{
  "n_head": 4,
  "norm": "layernorm",
  "bias": "all",
  "tie_embeddings": true,
  "init_std_up": 0.0349,
  "optimizer": "cautious_adamw",
  "lr_mult_o": 1.56,
  "beta1": 0.9,
  "lr_head": 0.0069
}
MLP neurons of a small language model. Each row is named by its layer, matrix (up: input weights) and neuron, and shows model dimensions 256-383. Each number is 500 + 40 x the weight over its row's rms, rounded and kept within 0 to 999. Numbers have three digits each.
A block is one neuron, or neurons of one layer that tend to fire together. After each block is what it responds to, as a language model described it from the Wikipedia text at the highest values.

L3.up54:507507478476501521496520504506536497556479450512440495469478488441490518423494487538454469527436443466509561459503533470538515513429463495509486516507494494514468480466457431430499467474558425443500491486427498480616499512475466497556511518515506492511510436557513473443467464572564517533494510529533435446478532421496579478425477535436563495621555470538453503553541547513530557510505
L3.up288:554492486492443515507515546478454480595428508486441472483482557491513524475485503492523511547503454489498526565490507511509541507486438462517461539456518531539484543499396481462533476461509489516499578576496455512548487484435410453575418526508480422558467459513518431444473535496563494536436549498581445448448389473519547504453432456520538520605476460510441521467540580486529551518465
L3.up290:448516448463486468539514556466465492542546443480526484454501562466534516443525514568484471495497486461507455518494452478553555505445463510506479548486530569509532550482449527487484484491549473482534516516506463538570502443488527510564432547533495487523419561488503498551530486483551485505523496483564478389495509493498499519410547496442547537570507463461500465498479490479456605500499
L3.up464:553540569499448554533447533509496506513547491505424494478495496453529500454556472488511460524531484458455491546464472538530532487564466478435583520457507534543508506521443485558486472510453517515542559488494512464492501503501476448522419481502564497483472537556479449507495487427516446525453523537568511456500461547486546456541386505492522491578455480483457528446491472447481556500506
L3.up486:572498515504531399523585642504622467495482529447522509500518457475581444408475484506454515528442450550477631505488498505471514512486570447465516463466527475500513571502569468495508494452589510548526530516393461536479487507502504508537507501534502502489546490506507538468476471525460534451478531492445561505562432411510421477469566525600489462395467510522500494497506511536523486472498
L3.up583:471508463508587476515553472483475525491461518500523479483523554484483546489510458538521549525382490464460544483463464522577512529492536490480517512496523515466451521547433512564477541508567451535487499464420493496517469465520491506457547508451476534486492564542489515486512505509492484534534518512479488466514455515502593552542460472416599565457507498480523470402534509487437486410487
L3.up646:490489476524468476526486453605474506608453479508508482483458543463516479435489499492464492500442386574488510492483476490544535533487543537505461540487533554430504532498444396443470470513565438478488428472473492474530461408382482539589492540526480524465509506539481492456395517458548515485512481519523390457486508465526525479484525566555514500529517537516461479520526507514491539468497
L3.up858:537543554517439511557572450423497496544522491459526535476514464471484520450486519507484512499473442522462490518521516516537511551540546545521480500489501511446458537448498523522439491482502443549495472464512527491492511451442515478577490522498510503512504460482497522572532530435471505532427456504556466504489557525465491526479547547509596505510490538459463512519576534448558587478477
L3.up1063:537471485501486540522536478453503473551507455518526542485486464460475461422487488487494526544446466526497540524582500511461504524423517471457466484464419470607464492502446466526536443525458488449567587618534496462532435440444391493568460517476542471447479452506532462424498499489514476469443521509477503444500561520512546554489533500524507588533490516480481513359516524444503522496491
L3.up1207:509494463502496495524506473506422477515419540447491452468452505471501557400517488546471519610512462424504488560437472457527555532493474527516456515504514562491520497493414504518539430461562500486466466479498498468593500570468471504516424530501472490528459477486456495502411530494557503543504492509585500424480446475519495526412484450499534570591519453452461488502456525499525605533528
L3.up1240:536491489497501522520466506481455502471498506518532468462440530495491527425507458538545459610491526454495594508512523509531479494524525492499487472489503531478490466497482524551522464479540546525536486494512522483564511575528445517524489456441493442539492465489495451496426521446526521564539520454490454411462437524490560473377466480487451493579522484485467511520475494508538554538509
L3.up1343:502511548491493531506518558475556535502513473390488461483445526469494493392480401570541501540428532488495534464560532534508526522515509498486582459475485537450515514530470510561497528502485443558530449461445507574471476451428513540518492479509493462566484442520429519492485506461602524500509496548464476467468512587483545457413524487542602463552494516478465498499577557508558579484471
L3.up1390:449549554541516503540600460489425519526403438499542483479517556455514529455537515490506473546539392483499467528600542486529527571503487496508516500493496398492534513466495450551478488465483473489456497484497502475485523481470524471503479556449471506553517513487526521410537530405479487505486452486540449521488620503510483528394504584457507521545467477491505558522466473420502568561462
L3.up1474:456492570513485525503476502488550538545472538514529487424485452475460506461503478517485500482428407554480525465530533463587459514531524543483533521503512510470505538514472501486535402513499496479505441478456488542478527540449506490499492532526478510451527499476527445550449519495529534511535496484554476410479411455530453428494583529482595444495523511486434502497530564506518543488548
L3.up1480:517527551537469487565464507538479484508415396493438536470474489374483513446521515513491473531458439498491571541408472482510520479513482508470469512483498512516511527453476447468528458482527451526519492515501487530542523529496487509550459531507518537518539455513473520454363502489544508477379510542537523425520527498535509424416508467512532513632532490488475526489497521459535602493483
L3.up1511:514507459551528452526586445502503463533459508476521488472463547452503508410519529506530440546446518578502586445473497519487510523499511493473545442499519564475543474501485490563516500488535442543480489497483512482513508545511480528475449517461504464554477414473490466488460491442616542518500505528478499433579515550506439340427535491462431490590481483493472481500441540507501516509495
Description: Separators and unit tokens in structured sports and biography data, such as the slash after a club name in career-stat lists, colons after years, and units like kg, ft, m.

L4.up59:487441433508600467412473535469510483575468548508524490550473516565488572527466383597530531475423509523503556515550469483453433493436544496531482469530462560458505473521440554561475512448527536527498459488473515530548368420491512476558536475508464432500485485541484528492515515558471555488480518485495448437448471565481494467556423516526517467539522481455538561524531535579516541475499
L4.up463:518426476508573520404514550493508542581461482438505423567550554477524559517489426631528473504434500499475510547465498487489459520476524542518528456500500485472507506550423468533476516461456488544600521466498518490493528482457481523509476439490488442477475465475478484551448518449494550547517531449528458472506464636513505465541464461532542479511515531428526487516526487558503581478469
L4.up616:540458510526449481487505543485498506530504422520502472519479501499503501464488417534539447514481459474504505517500530526493459463538513493525492488516461544542493478504514472546530508493432463549550496502449492475569539455457450529547424378611496436484506438512550482449487545528501517540449514597522492412461457552542540502462494455529530496487487486324462472486477559496496498507572
L4.up1107:499538479531486477409468534462462525619410536450486455528556521517507591560511401569535504534469479482485478572535503483445401529499519489484509404512523525490534500500458479551463594465533482461528514515486528518479498518498487504502496545476498517522526480534479545545491500548521540503550500477465500483453489574504487503513524445542480520474529466485522505530488520549521613475520
Description: Digits, unit symbols and marks inside dense numeric data such as infobox lines, coordinates and tables, e.g. ″ in 26°06′24″, kg, sq mi.

L10.up259:524469539478417549483493521487494482501510508455464553515511492439511542434509532522509511485498546539541468404546538508498476527462576429547513469403506531524481533501517567457495566461481540492528475510532479444591545446540531423505472434517569479519529525555528477553517433463539492498454496535486519576490462560465451487507512539518495531484481542468567454536505590456467507500528
Description: Later pieces of split words, chiefly stat nouns in sports careers and tables (re-bound-s, assist-s, wick-ets, pun-ts), plus other mid-word pieces (com-mit-ment, trans-mit-ter).

L10.up99:499449493438523506500501492469441449500523478457445532477512468540506556444474453549557529510461584511517482455496527441448528487521524491426514505510528491512574537550453503506496480478466466474501486471531406537517517460491417481480511496580562368451454485523546434516488502538549496487512500498485437540468533592491519495472487531474457511501550495481470518466501515476522468443586
Description: Dashes and spaces joining numbers or compounds (2011–2013, 18th-century, fourth-largest), degree signs in coordinates, and nouns after ordinals or superlatives (first race, last game).

L3.up152:559510456517548534516446437629453487488509478484539496521431507501473502521504463502506505571476460510466478526418460504479471533516498524458601424494508463544474431513452468508415422514532500532504470531555475496481527469445490513484462527457498478491458400504575563478486492529470543514501518402476513511533491462510491452536548485469398542510474479463537470530470495545491517509500
L3.up179:582545517446526537488547519504488532564507560514497477379534498527541509506488540593563492475468437476500524536511505504575528503520580492474520517519519559481470519510452493482524411457440508473494477494458555434594498533505523489510539487533490466540514537557535433458454555434527503469544521425487559525430486426448581486470532456572559514461485482510426501476533533478522532508462
L3.up191:535522510525467473480440532513471517498430485512458479512511459489516495512526470549573529519474486515459455473457493509500494486515619482480478500503409556468486433490479510490542492498480552573543460528424501472456535493483513471500498555476497532505514490542542486523499535482418512459427538510554574487474418440520566459521406495546515465450504510511448517502438493510508474470534
L3.up255:514522469534564525425545507456385471474546461496507502491532555461520497519509473518500486546417508439503515526560479514540510421502619513501484490507541409507480497517494494512509491463520497496484518469554493480459530452528494497519500510501479484531485491462497556452491539443455497527552524510471537414511455443502448537465587523515480490497527525450544495498404531505486527369533
L3.up426:432494487529526479495488537524384458462474582487451505607454442466509503444481450498540520550538479565544485465426458498481545367471511486489476442508448487493452414524545529457542527525498459370492443485489549533533518432514499512450502455471476444471527445482519533436540505525447555506518500511499477506580536516530591470501459492506490467517528536495493487513401477534477505432509
L3.up472:469489585593445561452527551444433525542508536462541493531604456491494474509533465529480491539456545540465476447551520515489472509467570504472497550502545511443436542461593426525506457481457498567391451528512462561460499556396478502488513484517505495492511555551527535347493496452492443509542499533520451512475516496502449540528476528471519559530566489489438527471495463444468510469493
L3.up520:466528476470486521466476482496505507506477486521545470562520474479493498509454503459515539500521460456538480592523428496492443493525505500512472542510459486477460494429427498464514427498552554530536536538496513469495570554466473381489433468469486486441531543477511441553425488467413513542430479532489522573565549512551504484539464526520542410488498533498450548458464497486535487521501
L3.up551:539529554519569552483490528498519487526532526560450469467435505526526418467490492564570515544436523476522533504486432488528561556593506522458546475490522484493470438488541482517492413502508507549524438496504562557463523469443481533579447463454486501508473453487424517466513523520521511543511544486552526542503465470480559484529549425579585464472524533532546520509517517530506491490457
L3.up717:463502518437546484446584551479502487463467456537478547468493583489491494532495517568500531483538452454529491553452420493507457519419507464465439533451513481503534506511485519533493509491472550575503501535524513484538493441538450506500522488551465521446461488508484586439424472485571516501561513507468539533543520427509577529472458475554494465404556508445589474482549471482517545464488
L3.up757:511468499503540500507496535481499437478487446511402510459452461492514473495461508529513444578477515482515468496396475475501495465550530491488533492475504477496496573474468480445507384518467555521555460494411462516487539527523486514487477437498482511509522518503489439426424551413467533549486514428550578518539456533527473498441512510503576500429477491528514498515479460437463534468472
L3.up981:502552474521601429481527458459526496496489570532409568449486460481453508460490455470473488526619465585515551501504503469542521521485515516444464507501519464461432523475471542450448495479531540486428545470481510513572455484533493430543508570480530507510472428499527510482511522510518434483523494535483547487556524444465530524481516504491508452438501550522429484523534534472492545465505
L3.up989:529514497461535478474471530444460476436499538527400514470516475488480490529536523492539502485483472514495513515461411535496481482515558473485598495468528486501481400508472422478477421497472547476518486554518505566508526486546485511528479480487496471524501472490522464467472535454454542516527532535486528585554471467538506543455513494521581448440477545507454469493517475497474531512504
L3.up1123:540523593541518571503530466539474514485494494522499493416460546467471490442491515525600532521463489495482495549499462504514412551565535510481536577513521527488478408446536486560369480496492491575467479528527489522569526435465515557529453528441494483484479503447489519537451503409540511506520542346502571495512462460521527512486504456505522437429490531472480468498481508525488523436512
L3.up1216:486488505496580534494558535443498502498543498495449465485523456420518457459500507489502520489526476436482492588452420493513524438527497482540529501504502530640498542499551506507516479475547538480499513504481490490540531476444518472562467469485484522498446509512495447457394498538509490478458532500480544466564497487511460504466496494495548491556513503434508504518484454467491504505491
L3.up1381:524484467537474455446553504492491467568446499489443463542522578484542479464484455485483498522487496530544449501469461510546464419538533560510531463448543519467535524495550422457484436479484449457544517483535471536443531416500526568523512472498487465537526449483493514481466541499439561517500520475431570507516491511486457532522485504418588476441482542441466460533558466494513529427485
L3.up1534:478515545485554487535576441486540517559521547540481512567490506458518441432517547492535543471466489491488539537485522484444489475559492504432499482521500489513527459506523511408533482523486470483523533627515511525440515476488442471494397557516473443463533506495547532537504506519530531497456493525480576595530550469539641524502539469459477472472499490542507521430504541489508517527493
Description: Prepositions linking a noun to an attribution or breakdown, mostly in captions, credits and infobox lines: album by, goals by club, Radford as.

L10.up163:539527557513468456524566517553449490450541579494400503484439470466523527554459516506537588529488433483531523549471555445487479505478542470447464449486492485456541500499556514507474513501529525485541519537528504517458477512434464473536478471489497493522509520430499559508454466424496492526453478481473553482544577527488519451488466541516498467490541551514500520473433530456477533479503
Description: Prepositions after a verb or role noun that introduce the other party or agent, such as losing to, defeated by, at the request of, teamed with.

L4.up292:441448488453507512540544540583418485508550514470481470491481536520485427530487428477556517499501497478483442555463500466481505497547515519509444489516475571494483399488518503459446510490524421486485410538530523513534507488490527465524457569498496525481444499521531542510561513519430505520572519497430572531557449482509481514597494437461477516523508547481444457507442503593458506466432
L4.up527:477552547538584532520549413535426473451531545537493525523486447501493502483511509464474515638481561536503530469443506503490477509477507488507475522450503444531463488492512447503522490523571436461531431495541486538465557439489474483461460503463486467496512452485484514536469485482461489441473498463529553473508520479520536505419486441452495504514536551521440495525467501484513550572542
L4.up1035:502524565527505457532508507496485536502546585487471463588454535514482519499502454521460492514511466404453499467482535483454508465499508503437522423537529442523441486518474508411515466508475528410519506489504501601438523488467479474497508507497487511478584375553556491493484490494510497490520490497510497513546511507518473515535534500468521457506513521482508474477516492480504487509486
L4.up1295:438533455541545456523530485536529430372505557506486516513526546571523581507499466497506486542506474464511559494489500516487432422491505516479520453516501461510524478567471459451497525512463546455542497506458510555443535502431493471435478495476506542476487503539540516418438510487529477509536472423499484564531464449543482505555446497515602551572483626487498453464484497490485504500491
Description: Fires mainly on "by" that introduces an agent or creator after a participle or noun, such as published by, review by, nominated by; weaker on which, with, from, and markdown table separators.

L3.up22:516480439482508551498506562501512501487452503451510564527486519538508475496485452530503469464498516486540530550494459551481429509493488527513477529502427514478561507506533499525533455482456465562527551572498497582445504515518403437474385439455499434491488521496540521537462429455504520454527495404420523497499533561509474505484555449573424492451466517472536543498553483441499563489489
L3.up37:536474489510505501427537601466515503523486364521506505514476511476506516425523479521510494513497500457528542477427472520473508476510461482528504447477456472470548496503505462554467508494460457579514473489461496496516506487498477520514435432517497480496512477464467483581457499507509512540505534507475523353505483553524541496401580511482578538487521534445547464482503509522512495441489
L3.up64:481497543492511531388487552504551537464451494512497514596519519523486501445488482548615511484453536511547557477540477494503509528422510516504503495504464487462445406472526517542505445458484490517506437473514480462495493458486524482502496470507498541488404445587485501425519464481496534529520506461523443574499470561475447446530491521533544485506535544448544520523551472477514495512501
L3.up160:518472519517563441542568523505530542536398487494468491484458557470518505485494515543525509574483512489502486549395524496555498530489544506522494434510509464477501432523484524526473542496433413592461493480409512493516508554520484527477518465490493545481546539519507556516491512459534509478461500531486485488469547464480544542442499497550482589461524516503522463467601513474463544537489
L3.up239:519497490555467534509535483512404512566439506484468505512437485508553433522531472483478435527548519512472462527559480516470542527480471504484498501465491449438526568472548539441510453505565430451456505467483465472448484551479523485482448437520523515500474471487549536474509528537527492528505508520481504482579423530464514464450562465499498516625507489450569544525480501510478525483499
L3.up368:563503459529483479465480570498499480473502441466478558544445525503491474512482482498572457547465494469516479548531531490500506496453462518512468487501393483530603432462512449538534422500461458471553522519476530532440521511515439502488414418500527447465458495498512469534494453470435539530461508458437454511471553567501478476473527460563545600495480486490509574496458479369548466505516
L3.up517:494465518500574483486534610480584475509544484517507551518548518488512498484503505528488485452452497508532572510483539496561486488450475491501566482474487537526534561537475543548460492494437568508552563507506480453557487516484539471534480422466484407464466407495467439467469472493543529479495519457531565516509528419485518489453490508603546477520540483411581515523546539512503540523501
L3.up540:510510457488595514495477520445572526492544528504519462577488458455542498431537492483502531514577502453544514564515469508488477446453478504512523501508406529484499489513525477458457471498456464474504550564539505508473463500469420442505406474478616439524411482522533551539480374429491490490531508502441490493513523510534569529561446494447481515513474522428494609417514502454488489495490
L3.up653:547485530510479491500476640560515514460492415483474545508476513513505511488543433515562409511491514461480542515444500514533483467490486459525514522452490456532600429508561455566488432477474440520478492514486515575446511476514475511453466362512495464446459492511517537563488507512510534548490544456473463433510469567491439441500458490535544505532473524438494509519491497478551500520541
L3.up721:501571531485522480501477484548542526511500513528466531565475496517483494536501469499538522422520536522484475582444525495533425498483444512485523503502483556576484511529498516518541404516544557518562488487425490521592390520508517549490515554342503509444471407530514419534505526540493544443499527497520483524554478515475475456540462472506507492487480506462552497467549433490530532493490
L3.up839:494513458507541524471486558476595509573471588515510526514467440542455477531516490502557458491512504488521541559580498484440505524544487524486501482500498451491503456501549489559541421442482446520495533551516505524487467468542364462513367477422545474497479538565536535478495515461479520483508518444459460484469502480491427528559497461551481487530469487499523530468521535388516531477533
L3.up878:487515574492401517484526567494542484492519462408498517458557451483507511460464500513522482511414448525495497490535517457507505452492448508523464391503452527552532490481476515490437470481425469550568555477523528470604478560453497523500497503496503471498500464522550531531473542517505505481495490451467459491491607562514517441395533515498498597502495562503435478465579492524588539532493
L3.up894:485494488512503548473476501421490486557495477420472547544498536489494488571503396489537504527436508507548522493522465504533482538497543539523494513533479516470520458531531524570494546506496552443536507534511515473481537462510420491511391504508493434483422441607504488482526451494540508488532522467474472533453479558486477488534533488490497562533539476494435478488562478412520487529534
L3.up1307:555528538518491502497530612556512520559454476464430459469433553505555558462521430521571487498452434436512498521401543512522478529522495492513548460506490514587533500505443443514463493463471463517547514476395522508517525464499482506492491491517489503491469414493524465524460528500604550448499529483478505445486496508516476466431508491539539496466488480449461486448523582485567535480473
L3.up1444:457482469514510473474578596457444555474563497467549514495516544543546534502485465483600505438496412479502478520446503491514454526464463491499545508494507544513513501533514460562550465487470498518477542535422470557509505516518472524469440449511493503451445561539539510574436504485556500483545514436487546452516496499561533436477488451477438531459481493480497450387500517493525510522504
L3.up1473:474496553498485526478449520492498497502472477480501475528479491504546567414496473524550453557549458468454497501477475487513489381483517480512517483512505476501461443493546443600537559503470526582512548506556460532503515442476477499509396503463475394491477515512475487420492539404478512580484401466523542479479437595494418491435513546467504510495505481406496576504477469449484541456479
Description: Degree signs, primes and the separators right after numbers in coordinates, measurements and tables, such as 13.13958°N, 02′08″, (83 kg; 13 st); a weaker set fires on word-piece "da" (Bermuda, Blida).

L4.up49:530482443535462461549504536448475525540498448499520447493476491391523552426499384511457496578454467523497477472514502493499505530518489471522469426476494515511491537500486458530567499479497498513471482525419474527553534578468429501488469466532472441511413444526485538498477528503519470517443476517531454436492473529498580560426432490491495481569552458491470463495503507535501541555521
L4.up427:528462435504439507526526473532508438508466495459515534504536536496522465488502408556479478520474485467554505559545513482504546492476559512444481498469429490544514516502468482532566425478521463518519537522517469497501495474505471443544488513501559520503485526494490520460419511456438457474422544459559489448490518498468532459527520509554515576540544547487490572460441539430552555477519
L4.up904:580485507488482530601543464513462580512538451434496461487516543418490501468502486525516496595410412482533492508450511493482463544529481496527493494413478480483545518497426470550444518511510465512542467483452481447519512486511457444499448523534489507551469421474572543515519499539555457484475513480478500454470513491542509471464468544528537545509539462535454436431507510476521562463496
L4.up1011:524509540481451572548522473506474555584457513462477475468506547466515492466512533491504462528507516504505591489463503520530505485446509511460545483544583534520536570499470448479517529484452406475479503524469540443482502578440539474531512513468507558519489492616503472405532447474496481466428506532498498510482519540498434460456516534514562485542511480556533560504531519473622517541594
Description: Delimiters and units closing a field in infoboxes, stat lines and tables, like the slash in "47 / (4)" and ft, lb after numbers; also final words of names (Park, Gallery).

L3.up56:586504556461511471497537537501448479447515576465431496500484573488527497507478468486458474533565418561471609455501519457466510516501513509459546536470488491490494519466485463565500536492430443551522570474490502491562448560523501500459481483542525525505464504550493469517533486464502464459392450493461558487543423584480482470480538524532496559516467514591465512502454555512490454504507
L3.up92:538527483477455582478506498448471486475505495502524511525533517463491393495469517501465498567505402552505530499456516477533521534431552482535468421483458451489475513426558526493444507491535506424473537472499524459578427521473502465484503478504514478508514438461601475534509531449534450525513414510528454567484560487516501546541536553561565518528514534496448498511549505470511519528482
L3.up126:557564483482451522511457557438463531462462528468424514522519488552514421359540496461492475488440537496514556450433450475464510488485532545518462468515449519523516530415560524513504480476581491488476510496475491548522490474454503511481504483524514506538473501460523468509516488507466492487537372525537475446459518517475526471456482452415551527559542547485498477536522530534548442521493
L3.up203:559506476464462533559491605489472539509424500427462462470527512535455506395510509511488507569480451494506591487526495501540526530473581496454500394519489443481454521479429539460546510479547505459459521504473496449429515606452478483442468549506497521559506410488522457472518479472433518524452560538492532529460496496502550442448493569521493524463512487552535506510410541535546499508504
L3.up374:510499442522506540517508483447555472473556473499449492511480402467478393464452478492504451500511497482546512450490453509473515443504449487477456520451492572508550594425521498414451487499503544466492513507511533496460480484513486486538541495540532547499434480478487481579506482527506510469489473569479563431489507417528501460498529506513583502591530502555421552486521510523538531517508
L3.up423:536595563462555529520483527472577479517535531516433492557505546495467395510510442509467501458539466550587558434428566488521523527491445528486499501502463539506503547524511488504487498494533623507509544505483483487511453501493477547445409492453537544527518519498479461548511490504473447388401438520450525547546470511503526498461523527504553482546452521539530583453475517492488544483470
L3.up505:519493498561507567507544532446521458444518492499489489496566490443493504343509455511495435618490458523477502481471505458519475534522479489502504414508491551500495527440622551512484441492554454518470514467474493487466490461463513545486488530512500518508488488530520472493520504394413528464446532542563440512560465427508489460496568547563560464521504550559439478506552474527518597514496
L3.up581:497491555479616434557514475482467514478499443492453506552594514442557514431494424470435488526519447580499595457452556495497488536521550481456535481502475539478441551485481498453435534480476494549519513483467488502496465581476505527497519440513497555510483459487504463524566508439465460465386506501577503506540405466484520509498480543587513435480502520575447617526447488540516534489479
L3.up723:443426564458564502547466540526434515477459495482504529561549526522505530596532501515538510508429434571531593482404492525436490488442532482495465420492514486512463544521504480517474523490485517515474526522490561464512473567433467482489519479466494443497553516527463502533508536519459478505417526497628557543577406512499455446462446528455435485466484503564490496519449489479542490477504
L3.up832:476454556489501507495597497424529515493487486465457499476545500470494498519497459549482527564495406466478503570412518503554523505527490523536526439519483485502445517507521523531458461476512534495517516450464484503481539503440497469468495517504498486504479508497551373516516529506460494514497517468474514514471483447504541475510478499497570465408464504505411511499469503458529533487488
L3.up986:477568600480421503465520561493522512491493438511460524563553460481502542452501504529492527531490479501509550502483540523485505480529498518488489469492434461528486510514514520460475553492526514534464489482472507451501477531480494543451481403523524448499487434511509469510544509446496421515387536509519452559518421585473559438510427585475432466489503522553452528472447535508521514486474
L3.up1013:556497481592536490434532604469551493494541495509443461476569505466465515443464475473441458525511480533485505411602547513556471458495510498444531488515502503485509524468503481464480441499592479562514571477531502527479511547439544524514503431482508537548482476462463463480479549429479494512479518534532526451551415470447596492500541543502528477525526513513509535528489516503497548532461
L3.up1134:502502465513498428508565645555506541434466444483494562515485533506486469445491485547474488476468491540477569533444512487486509505504572504496550495488486557478486538500445530509512489484499453476534488516468491482484424516441509475490481475510510478501479520498461491484527478448476562475438506464506506539558410420503517556459529505635539457488488575570512496527542506544537501515499
L3.up1361:459466499467590510558507545506410494477597451462503503505445511397476506426494482490510413512555482481502507471427490495525509477483477517494454494500442493513514544426489534500493416507485535496503464492516475538539428559516507486492488500515492498496502504528556495533499508420488564536430449467590517446521557454520528432454492468592547481597499491541466556519530504463548531508507
L3.up1366:521537548500438537526534499449464487471450366469441552475596493505482518517480521501487501513505438465487491491535543514533528526455510481509517423548502498439542509399529497465521511483471458498519497507468471482540472593472525455480463532553522534530517475519574503460511516439439534433403485512546473477463524445489497449383510548465518452548467480486494503554582497460552521533527
L3.up1413:558490450510467491551505586525558543548503530447524488513566490465494419516520486491484535531452497536493498516503504467512506517494486499486542421486472465510469556450478468464547545464524494537522511519503549446447503588494509502481493449532538550509452469521505449528542476472452439450490418470520432519622501424502571483499508460550523465543559577530454520535514504535523553479495
Description: Sports-career words in athlete biographies and results tables, strongest on "played/plays" after "footballer who" or "He"; also team, games, tournament, Score.